Weights of a small GPT-style language model, trained from scratch on English Wikipedia: 16 layers.
MLP neurons of a small language model. Each row is named by its layer, matrix (up: input weights) and neuron, and shows model dimensions 48-143. Each number is 50 + 12 x the weight over its row's rms, rounded and kept within 0 to 99.
Before each neuron's rows, "fires on" lists the tokens most often at its 100 highest values on Wikipedia text that the model never trained on; "fires in" lists the words (lower case) most often at its 100 highest values on Wikipedia text that the model never trained on. A number after a token or word is its count.

fires on: " was" 29, " from" 17, " were" 11, "History" 4
fires in: "was" 28, "from" 18, "were" 11, "history" 6
L5.up188:57 40 41 43 51 60 62 60 47 46 60 51 58 54 63 68 55 42 37 52 50 44 54 41 51 46 50 70 47 48 52 63 31 69 40 49 48 62 64 42 40 45 45 50 54 40 52 32 57 43 45 63 35 43 60 42 44 47 69 38 55 54 45 22 34 37 26 54 48 36 46 46 56 55 34 70 45 39 56 71 43 55 52 45 55 58 48 50 50 41 50 41 41 19 66 68

fires on: " to" 49, " as" 13, "s" 11, "d" 7, " in" 6
fires in: "to" 48, "as" 11, "in" 6
L5.up411:63 57 53 45 43 66 40 43 46 38 54 34 47 64 58 66 59 55 45 29 38 50 52 40 44 61 48 57 30 64 47 44 37 61 54 39 50 86 46 51 57 42 52 39 69 53 39 40 53 55 50 34 26 59 46 65 76 47 41 68 47 66 50 46 58 54 77 38 54 40 46 67 54 54 52 63 56 44 50 39 55 54 40 32 56 44 47 35 40 22 52 56 49 74 37 63

fires on: " to" 28, " can" 8, " may" 7, " their" 6, " the" 6, " are" 5
fires in: "to" 28, "can" 8, "may" 7, "their" 6, "the" 6, "are" 5
L10.up1587:54 69 42 63 43 61 41 78 50 44 78 59 47 52 47 51 45 44 42 58 36 54 48 36 46 34 47 46 51 42 54 64 49 60 56 41 60 88 52 57 48 66 33 57 32 58 74 36 65 64 57 37 49 50 45 39 51 36 43 47 37 63 52 48 59 59 82 54 51 51 51 38 55 47 51 38 53 65 47 38 41 54 46 48 35 52 33 53 78 58 39 38 37 60 58 50

fires on: " the" 17, " his" 17, " this" 12, " two" 8
fires in: "the" 22, "this" 17, "his" 17, "their" 9, "two" 8, "s" 5
L10.up1226:57 45 49 45 55 51 60 46 25 66 61 49 38 24 49 40 49 74 50 46 39 49 47 53 44 62 41 45 41 49 55 46 71 50 43 29 48 53 55 46 14 24 53 65 62 52 50 47 42 15 56 46 45 50 34 41 91 39 69 16 66 76 49 53 50 47 42 32 64 66 46 60 47 53 61 57 55 54 41 53 64 31 57 48 36 45 39 59 63 52 48 21 50 46 48 60

fires on: " him" 17, "ed" 13, " them" 12, " we" 10, " her" 7, " it" 6
fires in: "him" 17, "them" 12, "we" 10, "her" 9, "it" 6, "their" 4
L5.up1254:49 55 50 42 54 63 56 52 43 60 56 54 41 55 48 58 73 64 69 49 64 48 67 49 52 49 43 36 45 41 37 38 48 56 57 67 55 50 62 29 30 36 46 57 40 48 52 39 53 51 54 60 21 70 59 54 41 66 83 45 51 55 57 27 40 53 53 50 55 53 70 61 40 51 53 62 23 41 50 64 78 54 34 59 48 51 35 44 48 47 35 59 54 56 86 36

fires on: " with" 40, " as" 37, " called" 6, " to" 6, " including" 4
fires in: "with" 40, "as" 37, "called" 7, "to" 6, "including" 4
L5.up1129:49 33 34 44 42 57 61 44 62 37 52 58 35 72 48 75 51 35 51 22 22 26 41 52 62 62 43 56 53 51 46 61 51 64 54 53 35 70 59 51 31 53 55 78 66 30 56 54 63 51 50 49 36 52 49 48 62 49 51 47 40 66 65 56 44 50 49 42 45 38 55 69 50 48 49 59 51 59 66 54 63 50 42 54 31 94 41 55 51 33 53 29 20 40 99 42

fires on: " for" 24, " into" 13, " through" 10, "th" 10, " up" 7, " over" 4
fires in: "for" 24, "into" 13, "through" 10, "up" 7, "over" 4
L5.up1940:55 43 32 55 53 48 57 63 47 55 39 65 52 50 44 44 51 38 51 44 22 51 54 37 48 46 42 46 44 53 25 58 43 54 63 40 34 34 60 41 25 78 56 56 70 49 15 32 51 36 57 52 61 49 60 58 53 33 53 47 48 62 60 42 28 54 55 49 47 40 67 51 31 60 27 50 48 39 66 55 49 43 56 57 49 44 49 65 56 50 55 39 44 65 49 49

fires on: " the" 33, " would" 14, " it" 5, " could" 4, " The" 4, " was" 4
fires in: "the" 39, "would" 14, "it" 5, "could" 4, "was" 4
L5.up496:50 57 39 50 67 52 54 50 26 47 49 49 26 83 58 50 43 41 69 67 35 56 37 53 55 51 55 38 71 73 41 34 71 74 53 55 64 54 77 81 47 51 56 62 66 32 44 62 44 58 50 48 23 51 40 53 34 63 69 18 47 46 35 48 20 44 48 45 51 24 51 47 57 42 43 83 60 51 50 48 39 46 53 65 47 63 43 39 56 65 39 48 45 50 39 63

fires on: " was" 25, " signed" 14, " played" 8, " worked" 5, " playing" 4
fires in: "was" 25, "signed" 14, "played" 8, "worked" 5, "playing" 4
L5.up550:67 57 58 62 38 51 43 40 18 48 51 37 34 43 61 59 59 34 53 62 54 29 55 67 62 44 47 25 51 70 54 47 77 86 26 68 61 37 55 42 48 55 73 34 70 43 34 43 35 23 51 49 55 47 48 68 58 64 48 45 55 31 43 71 36 66 50 38 53 38 31 68 40 57 48 58 59 45 51 44 50 37 78 48 39 61 69 45 56 58 68 13 48 73 38 32

fires on: " a" 13, " his" 13, " and" 12, " the" 11, " one" 10, " or" 5
fires in: "a" 13, "his" 13, "and" 12, "the" 11, "one" 10, "or" 5
L10.up1247:51 45 60 54 34 77 53 50 44 54 72 65 37 40 28 55 43 30 36 51 38 47 24 49 46 63 47 62 37 52 42 55 51 63 47 43 51 71 63 52 46 38 52 65 69 70 25 50 44 54 26 57 52 65 53 72 42 48 76 48 44 51 63 22 50 52 59 56 54 45 43 48 69 59 67 74 40 57 70 48 62 56 22 55 48 30 60 69 36 36 50 53 57 22 56 51

fires on: " to" 31, " into" 15, " as" 7, " re" 5, " create" 4
fires in: "to" 31, "into" 15, "as" 7, "create" 4
L5.up822:48 68 24 49 12 39 56 66 31 61 46 29 32 53 48 55 49 48 49 26 32 40 50 64 55 34 51 50 72 47 45 39 24 44 46 55 55 35 53 34 44 53 61 54 48 39 56 53 44 28 46 59 53 35 51 40 73 45 74 35 42 55 49 54 40 77 54 65 54 62 41 57 57 50 43 70 33 65 65 34 35 43 63 79 74 51 59 51 48 56 59 42 45 51 35 36

fires on: " as" 23, " with" 18, " on" 9, " became" 8, " and" 4, " was" 4
fires in: "as" 23, "with" 18, "on" 9, "became" 8, "and" 4, "was" 4
L5.up888:46 49 46 52 51 25 47 50 39 43 51 49 42 70 56 73 42 60 44 37 22 00 35 43 50 53 62 65 45 74 46 41 47 50 71 50 69 48 58 61 51 64 50 50 57 47 36 55 40 55 47 51 27 48 52 59 37 58 27 52 61 52 49 64 47 58 28 51 52 45 31 43 61 55 48 48 48 54 50 54 57 50 63 79 61 49 51 43 28 47 52 45 45 53 82 39

fires on: " and" 34, " he" 23, " were" 8, " they" 7, " or" 5
fires in: "and" 36, "he" 23, "they" 8, "were" 8, "for" 5, "or" 5
L10.up810:36 32 61 90 29 46 56 41 31 49 55 49 44 61 62 54 44 46 48 39 51 28 55 28 49 16 59 60 50 37 50 45 42 42 57 41 52 56 35 64 31 42 59 36 55 44 47 40 43 52 59 33 87 54 53 62 50 47 75 41 43 69 59 36 58 48 35 57 57 45 57 35 41 58 38 69 44 52 41 49 57 50 33 55 61 46 60 51 67 54 58 40 33 45 26 61

fires on: " while" 53, " While" 6, " life" 6, " kick" 4
fires in: "while" 62, "life" 6, "college" 4, "kick" 4
L5.up1774:68 56 53 33 41 49 89 43 37 44 58 37 28 57 33 56 44 46 49 46 49 39 32 60 40 37 42 34 33 59 47 35 49 50 62 47 75 55 51 42 22 43 62 43 56 27 42 47 44 28 47 48 42 53 49 63 74 29 48 45 50 53 38 42 47 55 45 43 30 39 49 65 70 51 42 62 47 57 31 42 53 35 41 58 41 65 61 58 33 65 42 32 33 45 42 31

fires on: " to" 26, " of" 21, " on" 4
fires in: "to" 26, "of" 21, "on" 4
L10.up102:56 42 35 66 59 68 40 34 46 70 56 45 50 55 44 29 60 52 65 60 38 53 52 47 37 48 48 55 39 67 27 30 59 48 66 46 57 53 86 70 46 70 50 56 58 40 37 59 53 48 62 64 37 65 41 53 45 52 54 35 47 49 70 17 50 64 43 45 66 26 32 43 67 53 28 44 47 47 31 45 37 52 43 49 42 41 42 55 56 41 61 39 56 45 53 33

fires on: " to" 32, " with" 20, "ing" 9, " While" 7, "ed" 6, "ating" 4
fires in: "to" 32, "with" 20, "while" 9
L5.up1226:46 47 31 37 53 71 25 46 52 43 57 65 36 48 22 74 59 68 45 54 48 38 50 50 47 37 52 45 60 53 52 45 41 81 54 57 30 64 47 42 46 56 49 54 57 44 62 49 49 36 42 45 34 48 50 39 33 61 72 59 42 38 54 62 46 51 67 50 41 51 54 54 52 53 43 64 38 57 58 61 49 42 42 68 50 55 39 52 49 45 74 38 22 56 88 63

fires on: " as" 48, " in" 16, " her" 6, " request" 4
fires in: "as" 48, "in" 16, "her" 6
L5.up533:39 46 33 52 53 49 38 75 54 56 55 60 52 43 25 41 41 53 51 33 48 41 55 54 35 43 38 32 44 63 55 51 51 39 43 48 66 53 64 36 50 62 53 81 52 64 63 53 33 37 55 43 38 49 26 44 71 42 45 59 44 49 53 36 28 57 56 49 60 45 51 60 59 51 43 83 46 57 04 51 37 51 55 51 53 42 67 39 50 42 56 46 59 57 41 66

fires on: " a" 15, " it" 13, " as" 13, " have" 11, " be" 9, " him" 7
fires in: "a" 14, "it" 13, "as" 13, "have" 11, "be" 9, "him" 7
L10.up1368:35 47 41 45 51 45 33 48 21 51 56 55 55 54 63 32 36 47 36 34 46 68 40 43 60 63 40 31 30 63 54 62 60 55 58 46 56 48 52 52 32 30 53 55 55 59 10 36 60 39 38 59 43 51 26 58 52 72 53 39 42 34 66 48 41 58 44 74 46 36 52 56 48 51 53 41 50 59 35 50 87 43 53 52 46 67 45 52 47 49 37 53 49 67 46 53

fires on: "N" 37, "E" 12, "age" 4
fires in: "n" 37, "e" 12, "age" 4
L5.up54:52 49 43 32 47 65 36 74 51 54 56 46 28 35 37 33 50 65 62 50 48 34 37 55 43 36 41 34 43 70 40 52 58 35 48 38 41 42 66 69 32 47 52 72 61 55 43 49 72 45 54 42 48 43 35 38 46 39 80 48 46 52 60 37 42 51 52 51 34 50 55 46 52 42 51 85 35 72 45 65 47 59 53 37 36 62 50 51 54 57 41 44 33 40 49 53

fires on: " to" 68, " the" 9
fires in: "to" 68, "the" 9
L5.up934:66 54 60 00 34 38 53 55 46 37 74 66 29 63 38 54 53 46 46 17 43 47 62 64 34 46 34 53 33 74 40 42 47 65 48 42 60 80 68 35 45 58 64 34 46 49 31 52 57 63 51 36 42 36 43 30 41 47 68 58 21 56 50 56 39 67 64 52 54 44 46 59 51 52 43 44 57 55 40 39 64 48 56 49 63 55 34 65 41 69 62 18 41 61 50 47

fires on: " the" 72, " The" 8, " by" 7, " two" 5
fires in: "the" 80, "by" 7, "two" 5
L10.up1358:41 58 44 46 45 27 31 51 48 55 47 60 55 29 58 46 49 64 32 65 58 52 31 55 32 56 44 69 41 51 54 41 27 48 27 55 62 85 53 53 39 50 61 66 49 64 50 79 52 56 55 47 53 50 48 51 74 62 49 52 51 57 40 38 51 50 62 37 51 41 26 52 51 54 43 59 36 58 46 32 59 67 46 41 56 50 52 59 52 38 46 19 36 31 83 57

fires on: " of" 22, " in" 15, " up" 15, " for" 15, "s" 4
fires in: "of" 22, "up" 17, "in" 15, "for" 15
L5.up829:53 48 31 37 45 50 54 36 69 47 57 65 22 47 27 51 40 44 50 49 43 58 40 58 51 43 43 65 42 62 30 38 54 58 60 62 53 47 43 65 39 63 55 29 45 36 45 55 36 30 60 48 49 44 52 72 50 38 60 66 51 52 64 35 49 49 62 48 46 52 60 45 50 47 48 69 30 55 48 61 37 67 37 43 37 41 54 53 46 30 55 41 43 46 45 00

fires on: " is" 42, " well" 24, " was" 5
fires in: "is" 42, "well" 24, "was" 5
L5.up903:55 47 57 64 31 53 27 56 51 52 53 37 49 50 22 47 60 59 32 49 53 35 55 44 45 48 35 64 35 46 51 57 68 74 54 55 44 62 59 50 55 67 72 48 61 48 47 67 49 55 45 42 33 51 40 46 65 44 64 42 46 45 70 46 35 59 62 49 40 37 49 41 57 71 40 52 54 58 34 70 53 48 44 41 59 51 57 43 42 68 38 29 50 40 39 60

fires on: " is" 14, "Career" 10, " were" 9, " was" 8, " are" 6, " because" 5
fires in: "is" 14, "career" 10, "were" 9, "was" 8, "are" 6, "because" 5
L10.up2009:59 40 56 48 55 27 54 55 43 48 42 49 73 71 56 51 58 48 66 48 45 40 47 35 45 32 49 50 64 46 48 54 58 39 38 51 38 35 56 71 59 63 51 46 57 43 63 50 73 49 41 44 41 69 39 54 55 40 68 51 43 72 50 37 48 34 51 48 59 49 55 42 45 52 42 47 45 53 54 42 67 44 52 47 44 58 44 54 47 30 55 19 56 48 54 36

fires on: " as" 26, " where" 13, " that" 11, " and" 7, " half" 5, " for" 5
fires in: "as" 26, "where" 13, "that" 11, "and" 7, "half" 5, "for" 5
L10.up518:41 61 53 47 51 52 45 63 38 36 45 46 47 55 41 63 46 22 11 46 52 58 62 46 76 41 53 38 67 32 52 56 51 42 66 49 64 44 44 47 40 39 44 67 64 52 41 44 55 43 43 45 55 44 52 38 78 59 33 66 53 45 49 56 36 68 42 21 36 55 28 53 53 58 47 61 29 54 47 56 62 56 34 55 63 43 54 32 50 71 54 43 41 29 86 46

fires on: " in" 31, " at" 9, " for" 6, "and" 6, " has" 6
fires in: "in" 28, "at" 9, "for" 6, "has" 6, "zandberg" 4
L5.up329:45 45 35 42 41 45 42 35 64 61 48 43 61 57 28 34 55 24 40 42 61 42 42 32 52 39 46 54 68 69 46 53 41 44 69 35 48 54 53 56 53 69 46 55 41 58 59 45 39 39 47 25 39 63 52 46 30 52 57 80 49 79 51 37 65 50 61 46 55 56 32 48 64 48 58 55 55 47 57 63 28 69 49 55 37 46 60 47 49 47 42 44 45 54 44 63

fires on: " it" 20, " his" 11, " its" 9, " It" 7, " Racing" 6, " chairman" 4
fires in: "it" 27, "his" 14, "its" 9, "racing" 6, "chairman" 4
L5.up920:61 69 57 42 38 55 57 41 58 40 52 47 48 38 70 37 68 70 59 72 67 52 45 84 39 41 50 56 42 48 39 23 71 47 48 53 45 40 51 59 43 36 48 41 50 65 28 43 34 34 40 64 37 58 28 61 63 46 47 44 51 44 55 60 53 68 34 51 51 66 28 61 49 58 48 67 34 46 41 41 53 68 46 55 59 54 46 50 47 64 43 35 56 62 18 36

fires on: " he" 35, " they" 14, " she" 9, " it" 8, " death" 4, " his" 4
fires in: "he" 35, "they" 14, "she" 9, "it" 8, "death" 4, "his" 4
L10.up1147:55 54 63 52 28 40 42 59 56 44 49 64 28 48 66 46 46 40 41 42 54 62 61 34 47 47 36 45 20 40 40 31 63 49 55 32 47 61 35 49 45 51 57 57 39 40 18 66 67 28 57 72 58 68 36 28 44 41 56 48 58 49 57 48 44 67 24 46 55 44 54 51 32 54 51 55 49 59 65 52 39 68 34 45 70 60 30 41 29 57 48 27 48 49 33 56

fires on: " W" 16, " Honda" 13, " signed" 10, "On" 7, " L" 5
fires in: "w" 16, "honda" 13, "on" 11, "signed" 10, "l" 5, "traded" 4
L5.up1483:60 56 48 47 41 58 48 47 31 47 49 46 41 37 51 57 49 54 39 39 20 38 48 85 52 54 43 31 48 46 47 37 28 52 31 32 38 54 69 55 42 60 53 57 74 24 38 74 67 48 62 52 21 37 37 33 55 25 56 64 39 63 64 19 42 47 65 58 36 61 36 57 57 27 46 58 42 36 50 47 34 59 85 58 32 47 65 29 47 75 51 15 48 62 50 38

fires on: " was" 43, " were" 7, " second" 5, " as" 5
fires in: "was" 43, "were" 7, "second" 5, "as" 4
L10.up265:75 62 29 76 32 49 51 66 56 49 50 46 45 51 65 54 49 37 59 40 56 31 37 05 52 55 57 28 60 38 55 39 62 43 61 66 61 57 36 50 49 75 37 47 58 23 46 51 81 45 30 69 56 48 45 29 42 50 39 35 43 66 54 49 22 57 51 27 39 15 58 71 46 76 30 73 38 52 65 35 54 65 39 57 35 46 49 55 65 58 47 36 47 52 47 44

fires on: " to" 43, " would" 29, " can" 13, " could" 5
fires in: "to" 44, "would" 28, "can" 13, "could" 5
L10.up1566:79 60 42 47 58 41 28 61 45 53 63 32 32 48 62 51 55 35 49 53 71 36 70 23 60 45 54 44 59 64 48 60 48 45 63 31 58 52 65 30 46 66 45 62 55 22 29 45 60 52 55 60 32 86 19 60 45 46 83 60 38 60 60 23 47 65 44 51 52 57 55 74 48 36 50 54 24 56 30 27 55 57 37 66 45 68 38 36 53 50 45 42 31 53 62 58

fires on: " this" 28, " the" 18, " these" 10, " These" 8, " This" 7, " The" 4
fires in: "this" 37, "the" 22, "these" 18
L10.up1419:59 53 58 36 38 30 50 50 66 61 50 60 43 40 62 44 44 66 47 45 44 47 51 55 76 45 48 47 53 52 64 47 48 41 39 55 44 52 76 63 51 75 51 49 48 72 47 38 61 40 60 61 38 48 54 47 62 50 43 38 27 54 56 54 60 56 39 48 53 70 61 55 44 64 46 56 63 68 59 32 69 35 39 24 67 52 32 59 47 42 55 31 49 30 61 36

fires on: " were" 15, " was" 14, " are" 10, " is" 10, " went" 6, " appeared" 4
fires in: "were" 15, "was" 14, "are" 10, "is" 10, "went" 6, "appeared" 4
L5.up1789:49 63 36 50 53 55 57 43 50 56 53 33 28 45 54 92 50 48 53 41 40 21 54 41 55 68 52 50 63 66 58 61 55 47 55 52 46 44 42 47 28 38 49 40 40 72 46 73 49 25 56 31 56 45 48 65 43 35 48 47 41 43 54 44 50 43 34 57 50 13 32 43 38 43 48 63 66 40 38 29 31 44 58 53 51 56 47 36 51 75 56 46 60 40 49 65

fires on: " of" 64, " Del" 7
fires in: "of" 64, "duer" 4
L5.up558:67 45 66 45 27 63 28 47 26 38 62 38 56 40 46 47 51 52 37 73 37 37 41 40 63 39 50 70 55 37 48 62 53 46 60 31 64 39 41 54 42 54 76 44 31 52 56 53 51 53 46 53 45 60 53 40 64 37 43 34 48 46 44 08 41 81 35 43 57 34 50 55 59 38 44 62 52 40 54 49 47 57 53 58 47 66 33 56 49 66 52 45 31 60 38 49

fires on: " of" 50, " to" 15, " in" 8, " on" 4
fires in: "of" 50, "to" 15, "in" 8, "on" 4
L5.up450:60 66 58 44 57 61 29 58 52 25 58 47 46 51 21 57 48 48 66 75 28 50 43 60 63 41 45 54 53 49 73 39 44 66 59 48 62 51 66 49 29 59 45 48 62 52 66 42 47 21 62 62 29 40 59 41 51 44 61 44 41 46 51 64 53 66 39 48 56 68 56 52 40 43 20 56 43 55 47 38 31 50 44 55 59 56 37 50 47 54 69 51 39 57 32 57

fires on: " to" 41, " between" 9, " Ottawa" 8, " before" 4, " until" 4
fires in: "to" 41, "between" 9, "ottawa" 8, "before" 4, "until" 4
L5.up1870:51 46 45 47 44 63 54 65 85 50 48 47 43 50 46 69 36 50 64 50 84 53 58 43 59 47 42 53 64 44 58 44 37 47 55 48 27 59 43 56 47 61 50 78 48 26 37 41 38 43 53 62 46 57 41 40 46 56 90 39 43 53 54 55 40 42 66 56 56 51 46 61 45 46 45 57 42 43 54 30 55 54 57 53 34 60 51 32 53 48 41 52 48 79 64 43

fires on: " to" 75
fires in: "to" 75
L10.up1173:53 40 45 24 53 56 64 66 56 34 56 64 44 64 39 61 46 40 42 39 48 62 63 83 46 35 64 53 61 61 58 35 39 60 48 52 32 27 46 36 44 58 57 42 68 42 37 59 39 58 59 46 43 48 66 42 57 68 51 64 36 42 49 53 43 62 52 23 34 56 47 65 62 41 39 50 47 54 62 20 48 71 61 79 52 64 41 34 65 50 46 33 52 43 24 53

fires on: " the" 35, " for" 15, " a" 6
fires in: "the" 35, "for" 15, "a" 6
L10.up1013:61 52 31 57 51 21 65 40 44 41 58 22 42 55 39 71 46 58 64 68 40 39 73 47 59 47 53 58 62 36 58 48 46 47 52 43 54 45 69 58 26 37 62 44 74 47 45 55 57 56 37 68 55 60 55 36 54 52 34 51 25 44 54 59 24 76 50 28 45 18 14 60 31 46 43 49 52 78 49 59 43 55 35 54 36 49 31 59 50 55 47 51 68 73 58 52

fires on: " and" 59, " death" 9, " life" 5
fires in: "and" 59, "death" 9, "life" 5
L5.up1735:62 51 52 56 39 44 49 40 24 55 50 39 28 63 30 45 55 27 41 68 46 49 36 42 45 57 47 56 24 42 60 42 55 44 48 40 62 37 49 48 40 44 51 56 47 64 41 38 51 46 39 60 56 75 58 57 56 55 45 50 54 51 59 49 45 68 47 41 45 54 36 30 74 44 52 47 53 51 43 34 49 63 44 43 57 55 43 48 53 48 42 52 49 38 52 51